From a checkpoint of a small transformer trained on Wikipedia: RMSNorm before each block.
MLP neurons of a small language model. Each row is named by its layer, matrix (down: output weights) and neuron, and shows model dimensions 160-223. Each number is 200 + 30 x the weight over its row's rms, rounded and kept within 0 to 999. A neuron's up and down rows have the sign that makes its largest values positive.
Before each neuron's rows, "raises" lists the tokens whose logits its output raises most directly, leaving later layers aside.

raises: "on ", "on", "ons", "ons ", "ony"
L7.down65,204,156,211,223,255,159,162,218,231,201,174,180,198,190,220,257,159,238,202,148,209,226,198,223,230,216,191,213,195,218,220,221,182,178,190,187,163,191,225,241,219,178,119,247,204,201,194,202,238,229,220,191,217,194,176,203,144,189,188,108,145,189,161,203

raises: "all ", "them ", "these ", "it ", "both "
L7.down60,192,203,221,208,175,221,228,175,197,209,261,210,173,244,196,173,189,193,199,130,113,177,177,254,169,178,200,180,277,221,245,211,190,229,153,236,183,228,186,193,145,226,112,142,216,202,179,244,262,230,218,184,181,145,211,180,210,267,178,225,219,197,217,192

raises: "==", "== ", "In ", "===", "He "
L6.down179,143,156,187,197,193,199,218,203,187,179,155,204,165,242,214,189,201,163,198,210,190,196,201,227,158,177,216,159,231,201,219,143,189,213,199,199,196,251,211,224,170,188,208,202,199,221,219,143,220,267,199,182,215,207,208,216,199,178,197,228,240,224,202,221

raises: "the ", "a ", "their ", "himself ", "his "
L3.down135,195,201,203,187,176,221,222,199,191,201,240,227,209,193,193,142,192,173,191,160,187,242,209,186,148,172,203,223,242,219,208,215,179,169,203,201,195,159,248,226,189,250,234,169,200,207,242,226,175,230,180,204,211,173,201,212,185,165,236,213,202,223,171,212

raises: "as ", "there ", "in ", "it ", "that "
L7.down655,176,142,174,224,219,220,210,214,210,232,184,195,218,171,223,211,219,246,238,231,233,267,231,236,141,152,211,157,256,168,238,196,215,155,186,229,201,209,138,191,205,182,181,212,225,234,141,184,170,216,202,227,155,184,217,261,191,239,210,213,181,222,236,227

raises: "ting ", "ted", "ted ", "it ", "they "
L7.down682,186,220,168,217,244,251,165,242,208,185,127,245,179,237,231,205,220,198,210,151,212,204,217,202,170,183,197,142,198,190,213,212,143,225,187,223,150,223,204,212,155,168,213,185,194,146,194,197,210,189,151,205,225,204,156,225,236,206,203,195,220,225,233,146

raises: ", ", "-", "/", ".", ". "
L6.down234,190,221,220,219,228,231,172,202,261,200,178,176,200,219,217,223,157,165,219,192,239,199,232,168,219,205,236,210,164,196,166,221,196,206,160,194,189,235,208,182,186,195,200,239,203,176,240,171,213,158,209,171,171,165,178,203,229,249,166,212,199,169,194,159

raises: "of ", "and ", "& ", "(", "from "
L6.down496,191,163,155,217,162,203,164,186,180,226,242,175,155,175,189,186,235,231,254,190,177,228,233,261,174,227,164,216,212,255,190,257,223,197,165,204,215,118,162,178,242,225,189,221,144,235,154,210,207,252,233,203,214,160,192,189,170,140,234,170,147,164,197,257

raises: "into ", "to ", "for ", "on ", "on"
L6.down485,191,169,162,234,178,226,192,195,227,202,164,199,232,234,158,178,145,168,244,196,166,208,182,207,236,218,180,184,247,223,232,168,169,167,190,173,176,194,231,214,232,227,180,175,191,207,180,178,219,212,189,207,245,171,210,226,215,222,201,210,197,202,140,179

raises: "it ", "he ", "was ", "her ", "she "
L7.down677,167,178,200,199,201,190,201,156,213,197,237,226,142,184,214,167,225,185,193,219,197,175,205,191,179,166,241,182,247,200,198,243,153,176,152,232,206,207,197,191,200,206,174,210,195,186,183,168,200,252,189,241,184,182,191,264,201,225,160,198,235,183,196,195

raises: "er ", "ee ", "ees ", "able ", "ing "
L6.down105,222,175,188,265,252,166,212,151,195,194,168,233,173,206,264,163,207,210,200,244,203,243,243,174,193,207,176,189,190,186,212,222,193,204,207,193,183,193,180,158,213,198,253,204,189,196,208,243,209,180,210,166,171,167,200,201,198,215,235,221,253,252,189,215

raises: "-", ", ", "/", ". ", "–"
L7.down495,194,214,210,209,248,254,162,217,249,214,217,161,219,206,255,200,152,189,211,202,243,182,195,181,191,205,229,217,207,218,138,230,196,200,115,184,237,237,206,212,181,191,213,232,178,162,248,179,191,152,231,200,177,183,177,182,247,251,197,191,217,177,197,203

raises: "of ", "as ", "at ", "is ", "in "
L3.down66,264,219,199,236,164,193,198,199,173,246,203,197,211,129,180,181,190,251,225,201,209,208,220,179,207,221,193,164,196,182,188,215,206,204,163,165,212,182,210,193,163,199,202,214,154,187,200,189,191,293,174,208,210,181,219,212,168,241,238,228,217,223,183,243

raises: "them ", "their ", "the ", "his ", "its "
L6.down348,241,209,159,231,225,196,224,190,157,203,262,173,226,172,202,193,237,193,189,205,205,162,168,256,166,192,217,187,227,173,220,197,168,271,190,242,166,192,254,236,140,230,181,144,217,208,178,210,235,203,190,221,188,159,248,162,189,227,191,235,221,172,210,213

raises: "it ", "a ", "that ", "\"", "of "
L7.down144,181,174,173,170,181,203,200,207,182,217,200,227,171,192,211,177,216,187,226,229,193,195,215,169,168,179,187,186,207,245,211,169,203,186,221,201,221,165,231,215,186,183,172,193,188,218,155,235,226,222,191,183,179,177,191,222,188,187,225,241,195,185,179,232

raises: "and ", "or ", "mm ", "(", "– "
L3.down675,201,153,135,184,229,184,222,189,184,210,239,224,171,212,212,176,206,232,228,190,209,155,206,193,213,219,154,180,169,201,191,204,138,225,166,179,237,166,195,252,180,160,145,233,241,254,182,121,178,207,222,198,182,230,169,155,236,144,247,184,193,183,220,203

raises: ", ", "a ", "f ", "length ", "/"
L3.down125,177,199,243,224,211,280,179,232,195,170,198,242,161,212,237,197,178,240,227,187,205,179,228,182,242,212,214,161,250,157,152,169,206,227,166,172,227,167,246,172,203,207,153,259,139,183,244,183,250,179,170,191,147,231,149,188,178,242,199,177,218,166,198,198

raises: "tory ", "tors", "tor ", "tors ", "ted "
L3.down824,108,191,192,236,192,215,197,166,255,273,190,235,154,175,183,177,208,175,144,212,181,234,202,216,214,151,191,202,222,182,151,218,164,260,159,213,205,244,221,187,168,157,258,199,216,178,213,278,240,196,188,215,149,159,218,179,218,236,177,189,224,209,217,161

raises: "of ", "from ", "(", "at ", "on "
L3.down260,268,215,241,173,163,204,216,210,212,178,184,213,238,159,140,115,198,252,231,268,243,194,178,183,206,168,186,186,194,190,220,200,192,188,172,201,197,217,236,234,193,186,210,204,185,215,185,257,186,222,202,209,233,175,237,218,194,220,216,198,182,267,211,217

raises: "(", "of ", "and ", "& ", "by "
L3.down819,230,208,206,225,166,172,221,229,181,234,197,236,166,197,167,160,190,198,184,219,176,202,203,216,203,189,156,213,168,178,242,214,183,212,194,162,187,235,149,179,181,218,179,192,203,193,164,282,210,241,218,178,178,202,175,191,176,178,231,218,143,235,212,210

raises: "of ", "in ", "by ", "on ", "as "
L7.down171,222,241,240,202,219,189,178,257,200,207,206,195,169,221,155,107,162,235,258,193,222,244,206,175,210,220,209,221,226,222,198,206,161,153,152,190,271,196,221,206,157,185,236,188,142,195,179,209,227,220,200,191,180,180,165,215,195,173,224,200,226,191,177,219

raises: ", ", "-", ". ", "/", "er "
L6.down144,174,221,223,193,217,251,167,219,245,240,197,161,257,234,223,238,176,185,205,184,233,206,210,187,188,202,246,222,142,212,153,220,173,225,165,231,209,221,208,180,194,218,184,210,175,178,243,199,195,174,228,191,186,155,179,195,202,226,153,205,204,190,187,141

raises: "and ", "& ", "(", "as ", "- "
L6.down260,202,224,145,230,189,179,204,182,204,254,198,183,170,186,208,202,201,211,207,253,168,222,254,243,194,238,183,221,189,220,191,203,235,240,205,187,180,158,211,189,192,224,226,185,170,189,170,162,183,281,205,232,216,156,189,184,171,184,226,182,163,222,227,264

raises: "/", ", ", " ", "-", "–"
L3.down603,182,184,247,204,192,255,192,233,235,272,205,167,201,220,224,195,248,191,213,172,175,206,154,186,191,204,217,175,149,193,193,176,162,181,117,171,185,181,224,154,170,188,197,155,142,179,209,226,209,181,226,223,214,216,195,212,217,189,205,229,186,199,169,192

raises: "tors", "tive", "tor ", "ers", "tor"
L7.down113,147,160,212,233,228,231,236,220,216,208,199,199,212,197,212,212,207,217,159,180,204,208,185,201,161,199,214,164,220,235,210,178,147,290,200,255,213,202,158,209,186,197,214,221,156,149,164,200,265,199,174,231,164,243,210,222,125,206,270,165,193,263,180,208

raises: "it ", "==== ", "===", "he ", "===="
L6.down292,189,158,236,198,164,250,221,220,233,187,169,211,216,230,213,220,267,229,204,221,210,209,170,165,194,231,211,215,186,202,210,240,162,212,164,200,223,186,221,153,176,241,189,202,198,275,178,189,238,225,212,221,212,195,189,209,211,147,191,244,221,180,177,157

raises: "-", ", ", "F ", "C ", "/"
L3.down47,206,227,181,190,202,195,176,221,207,239,219,200,206,163,219,174,145,201,251,236,263,174,261,199,229,184,179,203,220,186,147,220,216,208,155,186,188,240,218,178,192,211,158,180,182,178,233,235,201,178,199,208,177,207,242,174,192,225,182,211,206,160,247,164

raises: " ", "е", "-", "и", "ends "
L3.down649,215,147,144,204,225,218,197,229,226,194,181,196,167,249,225,173,187,172,205,201,229,140,219,180,236,215,220,227,174,247,212,168,222,186,203,229,197,220,173,202,199,174,232,238,166,158,158,166,228,174,223,259,156,173,231,196,213,221,175,196,198,198,210,232